Weights of a small GPT-style language model, trained from scratch on English Wikipedia: 332M tokens, 10117 steps.
MLP neurons of a small language model. Each row is named by its layer, matrix (up: input weights; down: output weights) and neuron, and shows model dimensions 144-271. Each number is 128 + 24 x the weight over its row's rms, rounded and kept within 0 to 255. Numbers have three digits each.
After each neuron's rows, "fires on" lists the tokens most often at its 100 highest values on Wikipedia text that the model never trained on.

L3.up784:076100124055111132134136100104116060134115129160146171124145116147120123091143189123141155145081152114118129159140158181113141145114160143130068130154089126125149151142119126113149129109123136139100107101155183146158086139139121115124146099115108156124139134158107121119169150105160123126159137068121082135100117138138161085151130148160178155191108137110159097085139195157131108135157
L3.down784:147143137109099167121148102107120107093113106098134142147154156142140140161124107152090084069131130168092121089127130136139115134147120125105114088129140154127109111153148148104125137139108150122133115115135171088155173066057149162163102143116161149100124138108115113087116136159095124127109165092111137117128109149117132161155130107144115075143147136087156151095150146144145134167162
fires on: " |", ",", ")", "s"

L7.up613:152118098136142142147125089151162118095158095126128174160102126114120162146109069121126151129172122154185088127112130085117142102147156102073114112110145152099132129112170154114141109111134111094118103132132089101115122177127142178111105099133163148136130185170123117141150123100158134121087106112127135111105089115178150159155151117127117131106113103159123194132133144069144144137125
L7.down613:106106118156175149092135145079144098121127158155114127109120093133122119109111173113136137137135123140124125102136140190152126157119105128163176120155138163129122152098129148139137146101124112121126117125117115148138091135126108099085106102080122121130194122191109129121103142136144128127142153111106146118127149133137140114113131119102135114130084131126148209131115129141119143150154
fires on: " was", " been", " be", " were", " Not", " not"

L4.up670:178154121127132109131116076101096117147151152101144153135098103178136131172160119102132101145090133145193128174161164148140136102123121150116123153178113183136119077132167101142134111148081092126104110084106126122103147132092097135083108108113130134134144117110101135116140131114146140081161129093106106132144184155127093122140110121155157101111135154104193115151126120085167115118109
L4.down670:137141130146106113067079158123131102152089072105130136132129163116137122135178132109086134096123128140124146100116097165151116126141158085077110108097140147103111106134125148170116103114174139138159156122125131131121116097171106140078153098086106136161115100157108103160101136114177104095102123127132133129113185146112126121163159090139136138144093147155152169114090109123127092149111
fires on: ".", ")"

L7.up65:153104122127154122124104184139135087146110143119106091108146126111153102133111136087122079125143100166069109111130120182112158132139162122095148104141156121125148131141122080101114132135117133127105149111145104105124153116149091105107112143129124128142072133193131149131098149128125103131125164153099131142145136164146100091180129090116103118173113144140145092130120066116186144156125
L7.down65:103102148131131100112160132121145128138111141142132151130144151133128147092129127161135153118124119094131107120149131186135177123166098137122125117152123126178085154188181082123125132130126136097114137110127133135091142124110115111091160112118114139142127154120093084123141095086132133139118095105096141123139146150086128139134204117078096173112119109108133129108139143100165114155105
fires on: ".", " (", "-"

L3.up421:122070104130127109113129125075134166123100102108131121153101114180167101103169151135110134165119110137076145111083129140162121141114138124160141119138100122141123081122125101153158130141119106126136130143098159112089140131124148116127141130141126137179147160122110147119133107117140121148113126154118138125108178153171153164103109139144117116141165129114105153140130157105134106140122
L3.down421:129107110104131130142119137082126136143129073142147094095146103131135165135098124125084123091130113129111135110105115155100122138120131132135154131121138173143161194117105146095129106171147094143167087110108119092133124102151140126129119162154067118127132097116107105118120097153087127177095106152106132129134126098140131169175140116214103117108164129096141205115106163101142108149136
fires on: " |", ":"

L3.up188:140120071161095122099145155134091112104118138101123157129135109094134172135111092140151143103135165149125120139134135154115137102119110121108136128095122124111137122124112116134136101121099149162115129103079135147100082111116146105102150114128145148141114110139147139135168172107136159120126121160142112112120068131080128127152073080107140130150117147109082093119128096173155118104120
L3.down188:153112140143191107110123155095104124079153109138121099076092103133138158155163150162141128146100131096113092147141160123136115109159122093150176144069133114139101134128111115172122186148153136149144137121156118102141143137122112126139134122127103108130149104090155165135116150140166109178123150166130133128137138178118158126094111131134128134118114138157138141131123096142133130143121
fires on: "'"

L4.up413:114156128178124094135127142070103187138113142136134146073118161133182160120122100104125090086127145115121108139109122082115133102097132138118106111145147150143167126129137120116108138139137097133095143142143103136140155104113117124148135092105118116133168147109148134164115150126161169079160137121093132135164113119107149116116123146069117125128128110166107110140093118138134140180132
L4.down413:137172100120147108091129121121106140149146090134126130131125089129145097130157122123115136170127140128157099122109122056114162134110155127118154120158128119153117098146118087164112128143145114133105133131098129133133101128100138121186130112130118118138165109093128123132139135138118122143101078127121106094071166149129101119121094143162133091123116119152144188138125115152129158139089
fires on: " years", "s", " time", " times"

L4.up728:149097121123120146133092129164144126118164161118107110122165142144153134108139128116134090130131140131098135103167135113108130113161141180138122149110151136155105107116124149123151116131124099134103130153106144141117091131096089104154104152147137084119111121155110122096067087140145112072067120095097149115127122107182142136153085104144110115157147126144117116132085143124160122131118
L4.down728:168102133171085128130094114107084158092147131087136116136125153140107158159089107134128137137115129147119170114160124101120081113138090156110122109138142133136124129108120159133122113129158119131111108126148126128174097149110085162102090093169172162116130092132142136091101136094103133141143099172106102097170146129158136091125118114082094134114101097101132165125129113162149125156142
fires on: " E", " Le", "E", "le", "e", "ele"

L4.up279:125162109121139164119125121123114105110112142106144165130123124136176108118130114156116117123101124172122146106163130142133147135151137116142126096115130148138106100168160139112162102106084117144115119109142092130131072165125116142142105134121134158138121092153071115109091132094138160123152125074134053124122114105154130107157108147107133133131137093120185080143165149094145112132104
L4.down279:119107103134099144118117113146153148127151078122134152119165108082127134122104109095096118181114142090145126112155115114098132100149141121145123106139094185146118108087127102110138116137124118105136080156119142131102158150124111116131091124108124079166136104093110117148122126136088113122108215108146095061109142124105127178153141119065131117109108122045132096126138117157171129090150
fires on: "\"", ".", "ed", " Pos", " by"

L4.up394:138125154118111176141124139153132161147125154118137131154157102121108136113087129092147152142124078103130117136144110122093154097083131131175147118171156118134120087141147124136152124060150107125148132123107129135132123137062114120130166159151084182134105098179074120181127116081102154132114095149107112137122137170127097093109094123141116149133086129110118132154147118138088139101105
L4.down394:131119125107163167098143156159136134148110093139156116125133120128100083144166098115132146134116145096119162145142100108155102139137130127134131147113119149121123158060127070156111122103109137163115072113124135124111139129138149133149150103175130116105124116117125129128128129164129119119157114143151125102088110125127134145134131096157104126112119117132123139154090148118115117158122
fires on: "di", "ić", "ć", "ović", "ki", "ski"

L7.up429:132111129151130143147149107143111162134100167142109164135147149128140167119099093149121092138132134106109099178185152138145110158140138151140168107183130125125122160129113133127128154133149166164127108120116131119133101153094130140089128189162214111110088115158127120115097109113168142127122109109152153111148120135149148148129097120115147110141141074145149122134098073147132147125112
L7.down429:105130117132142162125105143091138115108103091172126117159147151100095153141116109162123166154104152111124112172117113134116140113084156103109128161156118098134133148119139092105148121143147109124089137141163130121119140118107117129095068108177119124101098145180104113094125132136107070124137104123162124073134113144134081134113117109136164112135132095107146131121124117157161176147152
fires on: " Le", "Le", " Mar", " mar", "le", "'"

L4.up584:142152148145133163158167136132102111172182120110100144145146145132085172143102109099147131098138175163128160117172150129097147134113141135103150133163101136142138126120155139133108116137111100189160122135068094136132097164123168121111139133096155120135139115119138109100093133109123144121126175135144150092119124089122160127123172109126101119147107097128115116132116089132130134124125
L4.down584:170134076101142111115156129161153127155130163158107117151127154135154132095088150125134135097126165104128155125102111133136130159131126128124124122102149128136162091123119117130164091127130103119136125140079072130122100117134119102129118141137116099142116128142126121088105140158121137127126118110112109078123105125130119116136141146147147110117138110096086113095153127089123139108094
fires on: " season", " game", " year", " then", "om", "ome"

L4.up802:137127105191108137119113104129104115108074130151133125147127142122175143126122092165147108103164153129129092138133130115125149128108145164120137144116207126135187065104116112122157113115105130146127116142120134132125102111115109179112132126136147125138110110120112131126132105124098132137134134138108110083147115161125116128139087081137156149191127132079106130133088125076153107103122
L4.down802:128119172148139104120113116093112150123151102106154095078161148152108120117130141125125181131099110131147100100123178110143102120123156097143199163163123115144104169115130140128166152126103119096141158194115115093146121146134119098132111137108143135157104118113091126142121168084125147152163139137098119128154139108159135148067099151112172128137134120094167106095139114126060134134152
fires on: "'", "’"

L7.up794:118123119077098088155118123087137108130101097167181129101107138117133153128135109107151127083115123184107108104095143125121180099095110125119176116109131148068123136118149112158145112143071151103116129110135151159108090120194112108158112121145125154173106123160132121130152140128128126106117128126123121113093131128149099119162112113173148131074141124144103123104150148161164156170110
L7.down794:148122138094107132109124110120134126135098129100161144153132144152114158137138148131127116148123150110136115102136105142189117119124068141166110128161124160144135132063145138134117108132139117148121123123147123135151099106184177153159162125138132083133124135144146089144133119156124102169180094126129105107122113150142136098096130134238102130162118138130151178110131058148153096127124
fires on: " |", " and", ";", ":"

L3.up669:150137116154117137168085138119123127131104174088145121094136151104139149099111129153112106136093136142132150119100119146108111144105110113168102121125122112102137154151160114115142119116069103123136136147139106164106157124083110113134077158120115108158094112124095122138185131123143117148123175129119115120155118083088135096111119122124183093097135156126131110113103146110116091107174
L3.down669:111139122149133106132141132155169145146136107134165135137133123138136150135147135177104120118130128083121126081163179158135122152117114111137152127072141107113130169110098102161147122129139160125120142116160153065165127094133101129157123129140112131128109132096141130127163123189114119156121092139116123110099149153126165120150199160102084120132127103105131118114180115096161103119173
fires on: "'", "ic", "ual", "l", "n", "ian"

L3.up32:106139185145154101142110104150085137143125112121144162113142138119124183112106101107118147126144171120120138160154122110132107102115114133124126121153118072115162120089135138122122119099124126077127144077159105143140088148153121141103155101098102098136151113125117094102147100084161133120103114169115143144137078126137153131143136141145139104143089160126138082115117133082139097123109
L3.down32:145140108120150146131132126125133130127135122110140139122110118125129146166138138126091156149120132114121125147180146161166122139153150110083154144157122165161145135152132093145073171161153154101135137090157155074122155099062118172129118146107143174102157096145112113117110146174196063129134134142131128126108115172131134150101090144137135157130076152128136191163128123164113140150105
fires on: "=", " =", "ly"

L4.up252:116158111095152112124132104124156140093099141134125175197117130113139093150133168093117134177141132127163100108174127122111166095134122082130113113132133122101120141129128135113145114086066103138110112142102122155122182200140125185107135106127130172153153150105104177101131135146134122125145138089139134093135150134136090096169152120132111138129100112137121129124139086136075101137136
L4.down252:169137126107124110094113127147122125114153118119151119173139132113076131126142148075120130151156082123084164146142130146112110110118162128159102091123096118144130134159141124117095150146149117136131116174134073148106139139158112118112117072104077117105131141150094148115080182124119107129108152138130128114079175110109147145123140085101104162123121129155113120130109127105184133131142
fires on: " and", " released", " being", " not", " be"

L4.up547:086106109128164111162158111161141108115119125117113135132148100132109140127135152146111108116162081124168120141113120118118110135131141130097097105140122114160149138094110103127136120087144142159123175171141117136093102119090068143121140135156123098131152104126198132160139148076129109128083136106157164124125083117106172101150090158122153112091130129096138101144127129121129147133105
L4.down547:069148113147145142109145129108116131122114149151105125146081087137100150174126113117132138105165126143168149138127133145122121147154131110117140140125086160141094131143126163143134147163135119119123108080142159149135173152130114118131132088141126134135146094122178106116140087160101133115136098130086089104163116103146107164167126148128165111081156151150148124105141109143133139178116
fires on: "\n", "iv", "ic", "im", "-", " |"

L4.up144:140139144144132147141114060116096129094134128128125134136116162089174160120120155118131094136124122141163094145096157077113123116128133121073127140144109150111123076118109115087129127115115135145136130145094180159078143155103121122204142116169092130128129113139128098086153141125138132115088103095132110132170124133145119096154132128125150097107107099113125154093118125172139163189148
L4.down144:127133117146094134136144116075120157152134142123100139106144105117097126124148110099149047107125096132084125102107076189143139125119089133152172115117121121066140133097086153113074098109135138140112097115137172152170115073139172125113142108161119095104139147130156131069176063160113131131102130115146109128150136124170122112111115152238108147144103151103151139141099128182095107133149
fires on: " |", "|", " Preceded", " life", " office", " to"

L7.up242:121117132109157150145071087183169138156103134132121154111125142128109127126130138121086128125105144132159106093126164102136122103122164182136135124135116129130154112109135166105143104167106154147119145124141144124142117130122111128127107193087171133151169156120178113122093150118155135170156119157149117135122134105130137124130150103108095133088154099109122129126157103121140131165171
L7.down242:163134166109139107090115072192115122112180133200166115111112130106150156120118130118121155131121177100118121123190137138112115113113088107097157103124101132120131137109152117124128130143116126126106158079126145160124113132134155106151134111097138106157192148086149122137110129139151111143145163137105107106134148149142119124149112135123156118088096168132128116122122119108072131176151
fires on: " Ad", "-", " ad", " tra"

L4.up840:097106080102082165111160110143122099151108094114167096125116162097098140113129132143146145136126130101120154139123105153093194114095115100142121156160103147114159086135159132126091151146112120135141082093135125134123151132121091102160156145135161168126102153139166172126135131109098123154125158117148102072108080167127184143124118125161110107120103107116091105131126111136133119139135
L4.down840:103076133097168090141086122104118113102108124162153129120164122109146093100172151086136126154140111129109130176143119107100136124120118151167147125129136137149106134111125131165146100128113096159098167139170148118075174127113158124134155129080157162131099158135132124116113180131106152150110077161144141145102126121135146116104116105081151121128143120117117105130142128106130128134142
fires on: "'", "(", " Lo", "dale", " ("

L4.up251:059129130126131132117139106161137125079128161176101181150083124098125149154121153124100141116126131146102130147125129114086117150149098139133138091130153139124083138133090129144142164104118119138125123130121157132101132129123139121104095141156150176113122142140110080142112122135132104171119144171151134135175131087102175075122110122139128120132104121139138073104147130132159136121162
L4.down251:137162110113164108116097154148137157147123163122113110132067147131105115132146168124113179127114113158122140123151122129149127148122147148094111112121137146126159149111140137160113118144144162153131148128145103112136119095093111136156149117096103154125100116091134091146159114121146082114111120136143115124131148124133101137114134127136117123075153105120127121122188167103133102129141
fires on: "n", "e", "an", "c", "h"

L7.up197:110117107117144136174164101095133117172097141158129117143152123111143121068132106147125180105143114152126082101139128135162114105094131085113135134115125157111092116119135144119157122152141129118128143109107096123110154113143147111170127133152103148113072160118148083067132137095123097099112119144157138159118153135162143090113110121144136120133087125094108129096073151140164132151138
L7.down197:155138122140152112113118149179152153105134119140119106142106172109162126151102150159165146096123123121123113127116110156111130130101132123131060139138121157097135142126107106076109095143167143152123095115100162099076123138134126143101132096108117104127118150145155132127143126121106132163125129117104155126134112113139104120145093169255137133107097129100113163119128133106157143138106
fires on: " |", ":", " the", ";"

L7.up274:126138141146171141109106107057165134142129129085152147168136093146159112149156146150126151162132109124141127139127163127110174121159116127165123160081184163111098136133105122135134100114109083099137129097138126128086139169110130141113145081124140130083121133108144105175127065142162137136112135122123144149127141106115132147133117172120093138132070157125104092154146100112082166127131
L7.down274:145151101150119154102117134136100137107112080135139166102147196110132149133133136098151170139125155117153066120148121130162151111137182124114109104120136142123108136154108147115111148112132116154153121151092107126160097134143079137137086117098180120118147153078146137166104153143140155159138147118155167112101153138148106153131151128134136161153141119143112181137106123129077116146125
fires on: ".", "/", " m", "str", " n"

L7.up541:118121111131142141163128151126126167119090105129161146127126151122152122142154136100159143169097134154124156101115130137161099071085135116169114133098106136102154139097096101132129095115119098101134127138114099093079132132135148142092140137170149153114116169130114113118137161085118147054087143134157125160110142124151128199124128126107131120105120137127104100150156147161139148110129
L7.down541:089123125118170106085134123113143137102143106102108131143119149097116135157149159131148138132138132130146113148101167121151157158106129192139109157152158102122136118106081109138143115129113118095108100138130141097071120158123131170178120122106139125133147124102113155100089143106111126116166115124151126133124117128136174122116142148099162118141138096150132165131149151137074149176137
fires on: "B", "imb", "F", "mb", "umb"

L4.up110:146129110107113131113153117124119105194136126135155103101121083159131092118137125144137134115110126113136115147145144140126174147137155149142096123140131189134113097141158096157148121136118097150131053109154145108126159154114134147148125131131157144080135094124125139140141141107098152132150116109144132126120156161103115127152151072157209164150151132123162115133111145133151138096108
L4.down110:091099102106137128108149142118109149116116056148140124113117145111137133154159184137134158064135142096142164133122134130177169165103161125091070100109105151150152134105095111171097101158170134107166111122111141130115163145161102128150161149148112160149085098116156121142145125129144080117132101095093143115098095150083131104141126113131139137155149142126142151083126105159096129131095
fires on: " as", ".", " in", " –", "in", " by"

L7.up932:148163103100133113124138113159109105159170144135118142165143138133127121080145124092132148113091141134135157138146129133135135099129123129142145146130153127137107118151121085139140119102129121109108101125131160108074104125130105132095133093097116126157112156190174180147124138117136087123140133122133123141114140187134146092191129159129130096116130142144165086152104143126091115131119
L7.down932:131129136147056089124105114118140120141087112151143155110131143121140154143114108095107131144173124119144157113142125130135117115077146106104148136149098114091157101141107112160136158157112155133072132120176154129135153073123159146157124081127119127143068140125189113108159119137106124096124151143160128165105106194103113073113118122193113077112084172162154122123120147144149110100125
fires on: ".", ")", " |", " look", "G", "gl"

L4.up822:134095115117116151109114151113165064124137121107137120118098144126147081145064134139145089116145123149115154108125125128126183127100151120108130150116104110123147127120137171137161097115132115133132159088121085171102087118129142142101132160129147108109129120128162148106164145127148124174173148099168142115132098177120164078160117134109173136115112121120137127129141171178133103038158
L4.down822:083156182132169092131117128137122141164167174106147146135098135161115135165165095125122097153135154136146117161082136131102154111140140116139116116116127129127143132093127138097108135109103146104123150154160175115141093136195115109110085145140123149119177139171128117118150107125128110088111140109097119109087142120109117108120084138129094091102139127132163114129119114146112127149114
fires on: "'", " An", "iv"

L7.up346:101129159096103130150153099131110083122178094125098188118146141123135142093090100078146167156110091123147159130147100183115127142085168127204132149143096124115111154131132122137157098078092117123151129107127104141084136122122154090109083109120149118103138142100113164110144143117126130104135122127111134109121135101116095096166078167109170124108139131127124089132141120174071104096138
L7.down346:139136141138147115144112123132151182123117133137123132126112134127133098157126168128107154112108142120183128130169121164138130096162143142117144142138107131128120130126128148095076102147179169133104111123153131099152126143120108156101126133140118142107130132142103093086159115091148103099139145123121137121104106101137145147133109075104138138107148133100110135142111102142160097114146
fires on: " was", " as", ",", " such", "'", " a"

L3.up375:115105136151100092094109091165143123109127126079098150142151148140110101155120113118135141166133168148142090109125109160110122116111151111119071115151130144151121128132151122119115102110130130145147138142098098144158098134138121124121122149147138103119123123138108112135132126130145133188170118118157109124139149110157126147164131177124103092124127130125142151193100078203133128153151
L3.down375:117155140124137114097104144133096094154148113141134142088075142132120110154140113124126182155143151095088087089102150144153139101143157143112153103140153156124122124174165159173130152130121129140126162117163067109139100142121149144117161092101106111115110119124128108096130122162143109124134099140119133084138165122132101130165115149143069133104133133150132164144104097191108141124168
fires on: " Ad", " ad", " mon", " conv", " inst"

L4.up407:136132118117147154124140135129110111104174100142119147185131151128182118143137080133091092122118153090107124118096114119123143124135142112108100090176149149097139112135134142134095167136062115116094162117114100144113165173109150128120125110119125138156107162102104157113094136090181147110115139085137159115117126165109104122130158128122111132125099073122108119107126136121108113151120
L4.down407:084130108162135116109074178124094122163163115139087139137155098093130125169157141118115129158167094123095127144170145151127139178119161117126143088096117148139109127152135151165138174099129134177158145112134105137119147143114140096058122125101148102128151189155110141133131148171153138138156101105116132083141111133077113119123143105100123123112140136163112166118120105128118142197135
fires on: " be", " Be", " often"

L3.up641:119146060139168138067126107162167141143147129122116145119088072140137159143125160091081138124125139154143111136125123112092118156145145121171145140139104142117134112124094140111146111095146127099135157114124145120095154161115131128091112139125135110166112190116154120127132133104150093139115120146097110123104078103097077149116134084197120131161143159104094093105102118091150126123136
L3.down641:129113129108120130052109131132113153144134122131126129145117097121106092147178131138099149124108143155115192151186149141132071116128128132127186131114103156135124134084123125154125169131106160149110097124153084115174095157130118157142097118095112142145116125087112085159131128149092060150091115139142137119120131108153111141099136147156136109116088143170103130077115134157128155122184
fires on: "n", "an", "h", "ian", "dan", "i"

L4.up650:073130128115166159119159115158141073093117159143133130121152146100149131113117116099121096101114134186128145121100099141119142147113122158108123113104125069099116128112153105161133125101087104135066133126085153106126132148129122121134101163154176131180127101169122117116130138127116123146120136151142142140191141109130137121158124111102138083104112152154078124140140132112134077133132
L4.down650:136122190138162133123117145118155148154128129135125120090124133068088104124145118142104142115109114146121176116178146155107108146070111137089138105143131134140147133106134138149118108155125129151112144120146137088166111128124105102109117150087081101118085067147099092129153149167158098139143144159141139102124104118124150130122123161089090120137142133161137132141164109145132142115122
fires on: "ed", "n", "d", "l", "ted", "al"

L3.up26:117159091091098134137096117116173141149134130078068138137135135107138152087127105112105151096125163144136124140131145120079121111103151099173108147087110110138124125131152145133141102163107155152118113138108150139113137095148104122145199165126126162164094103113137130137114158135139138188156140124188101125132097147165194093119070128105147129158110116139088105106184150128161093107073
L3.down26:135118116102108129127126108140131112105131172152128144114109121119133108135159172157114088154070122113162153143143142140118150103136124160127135128114150101110122179071146112121124154140096154099060124076170115150139090123096116169126091113130099112141180156100147122103106133144108108108096091110146142130133152157150136113150161106117155117122101098119146108086176128124131104111136
fires on: "'"

L4.up323:064125163177121167092119144117112147091136103124087163108161115178112147095185125118089125125148144116080115142118126114165094125162139139136114129153073102143176089109114097123153131114130151129091144103147149183171107140124157124118127147138135167153130176162168069122101090125144090105131133108135139139139133128133092103118115139170093128134101137145142144120142138155133127149126
L4.down323:154106144157113184132087162111163133050158098092134120154166122132120094102136098140124147119164127126107093123156154161119107152119169160169111111090124165154160113123143118108126128131138127153099111116163166115166107155147153156131099082145115135142157137103126129127068118162098129136110134152152139106157145141125132156142148172156092118105111162113137121093126135132152095194145
fires on: " |", "|", "\n"

L3.up506:108078131156107140138118134115119108159120110153114129126147120163119126138158110135119104120115182141159129170107143123125098160120112143096134109159144106130171125153067097151109101126124149120120151092122149167139140086144117139114167150103114134140155138150122121138118090149171118166154147137127125148120149102138093136121089110089097122135110169074107126116115108150125098170126
L3.down506:101078173108137107146139150099124131146102080154081163105077066171088119148142078099127114072119107176161137127125164173135139143092114123147102141174158127090135156143112138068114138153127132119135081125125115158113106137140136099111097135150107143110157166132118124163159188171169139105135148146106165102119132105115142145133137140119126162108125136091150136115182121118155157133132
fires on: " |", "'", " to", " for", "et", "ci"

L3.up40:140123122136135103092098168141131107103102150129121099103119105151159170090109107111118123160154081134113115133137119130121145092137144129091129130151148123145082136104126142067130153104127110133132144142141153171104127152143107169131109135133102141135141100137072176143135094080125169123120133114124151101162166130111110107133145130135100124143137130109137149132102105116148139125128
L3.down40:119117128170110132096139140097171106123125140159094100130117119133117148146123118135166138121154150118122136146136152123128171142125106121101112119151115151156141146118131114135142121120143085128127127185106128091124135152125119120148114129136084087104157123112115140108146113134131112174123139147136133130128152137135153128109125133124131116149147118118154131160122104084144176147107
fires on: " mi", " m", " km", "op", "."

L4.up291:132120130127116155115107147114071163123154113129123116118136089136118141098121113094111180117098160166146127131150135106160132118127116138183166104118104117154123157127109141122145093142132127128141169103118135122116094143173138140140109146106105122140149172119156130111138104111147132163136125150090131135108117123185153138144114114163093136111079135126161156151121129163175121131150
L4.down291:112167123160143156092083145132131144119151110134133125146146175125129091108126061147134151112137116137101146095139148142103144118117163081152101091139146182159133152128080126129108126150148113128156104105145160140178158151122138152078095156151093125147119119124142117104118136155113128130114136100135102163107109142115134149114142103148086140098108123114123131129121132145144164134139
fires on: " |", ":", "=", " side", " loan", " club"

L4.up86:106157147108101119106163156105119146126118118139137178136158177133143136131107131106144147114173130169141124157152131102117174145110180106158129126152108129147093144113139160132139151136155108163183113110099142169121104123155117133106110092142133120150155169156159172159103136131152128099120093132102088152123145140126117112103114111095082101096139137135132132131091113126140141118107
L4.down86:173134125095146118138141138123112136123163173142138171169139136126141123115181133144122172134174171113107154171120118117125128122117122113107151157054101113139176101130174123153055093138151099149127144115152135144164138077100137118165140105117093126140162157142086103132175143139156099159164155109096094083149129135103158093133109132219110133108145153147131158116148186132113116121109
fires on: " season", " year", " later", " time", " when", " years"

L7.up496:092090081170137144135151153105129118150141094105130092134160152120124124084120155110126153131113142121142119104108105089110139111090097165172153139147130136122143119133113111098160150134109119133149121134133079091108122167118128137114127114123125159135127152129123139124195121136148102086115132101157124099096105128136090125103107128138107121121159123153066134117121111108125144125122
L7.down496:123130139140098108125091085172138130164098106121078126105121164115151129115124141133105151117124163144132116119116142127112124161077093163113128120160124177177129125124153131067136117135143143114106126143128111139056146139130133150079101154127098124131123137122101120107121130108156149081113163117106118153129157135093128154142132104085173117143129157157156135128152139123118149124073
fires on: "B", "st", "imb", " cab", "ab"

L4.up509:084131092101142153109108139191147112093115096132151149130170129113112161109107129144114107106116090129137180133160146141106142107111105138093115116098164131125150128089141183147146099120069164127091147152111092172105124120136161128083122176136121158128114130120146137103155160099140121138106136117166138082148125097136111140163110086137111157163132101141143124154175145106207147135135
L4.down509:151109119150132124176089135135150139127134152067135121120128121117131127149129139124112095128166151110106127175120118131152163115144124148127151086131160152082093134125133102148127107138122099120133165102071122110160189150152145138111122106109110122087099111120097155161146138130133078133125177104119113153132115124146116105120115148132123132131156124107065129144123162138137087098092
fires on: ".", " and", " or", "í"

L7.up821:136085151113097094119122129121113118142140122111140147177147163121152084120150110115152132156116151150164105131105122073146116139110189120117068124122126135074187132100136101099107163139174125158104133118102126148127123106165159144158112103152138127166125115162065130070149165116121118106083098124128134077133164151125115175164105146130185150148101128106107108134116149151121107101112
L7.down821:116111131117155128131157112087122082162132133112097113123183135138154127099122110146124108141172146111140148128146162158125141088130154167102111076122126117124101161111125147124105121108094099110076151113130145124162147111125155159103135083125155088142116158106104142136160123127124167102160146147173093149092138150111094089142132126206139155157128108153128095116113115116140108141109
fires on: "=", "|"

L3.up661:102149105121123117138139099083131135145135161126124125124124117116105148101112156117186139092127023094115127131115109131150134121129125133133161123152097142100140173107112114127137126117123123096070125134130133169148128140132132101152130122163102139142117111114163119139099136136128146099126111153127127141114127169129152107115142117116094132126174167146127132129120116135114114136105
L3.down661:120136104110114186120143156087143132105146146091122100160135161120161095141108145135078138127115179138171176135142146126184104147171159145137147095071090122156119116113155140130129151118136117111162123106090133100102133114157114142145109143113147114167132103122130085111111090160151133124142115158130097119116118073149154133150142132200147125127094088116134148110139146157174134161164
fires on: " |", " =", ")", "\n", "\"", " ("

L3.up854:136116142115129128157119116099120110143130132094135173106119104169158151138152138090119127141135131164140138115168118168094128115150123138132101127119136146131092137131092118122109092154117170142129150103115116157104131131143143124129119114148120160154143135164147126159093106120135138128132191103118151125143159132130155148122062153116115137128115118137092116118131125142086122120094
L3.down854:145118126122082112100116141128125121101151120151142129124106130103115125134132128132139152112142134089131127141117136075133126125159131137142117102097171142106138135126136130111132140147096165113151111101135164128163114167096118137130122095146139180127094096121123140101134089149131116170093150099159146143123156121177130124149181138163127104132088168121098119136181157121140085122100
fires on: " |", "do", "mp", "ig", "ut"

L3.up177:112116114143101118150135111150130132185103145158140139148119147114161142116126151137123161107102148154166124090160089154091110081143091157153105153151119149134139152065147151151158100149113181142153137111103119144140129117130140164064142093099113153135124107173136139120159116091127147111110124143114137098146081173151138117150123101127138150119094145143094117144123167131129120103103
L3.down177:151141094129160075114104121165117154104158106135082059103156135143141098118114189132114119114135098157119118133116131100069160111166112142172186147099139137125127129119119125125107139134102090099129151143106127098085167135119131114125128125134106127145155123115125155125117175107164097090108101091125137145134106152121131111097105148124123133123142143153126123137134113127143142099163
fires on: "'", "í", "ond"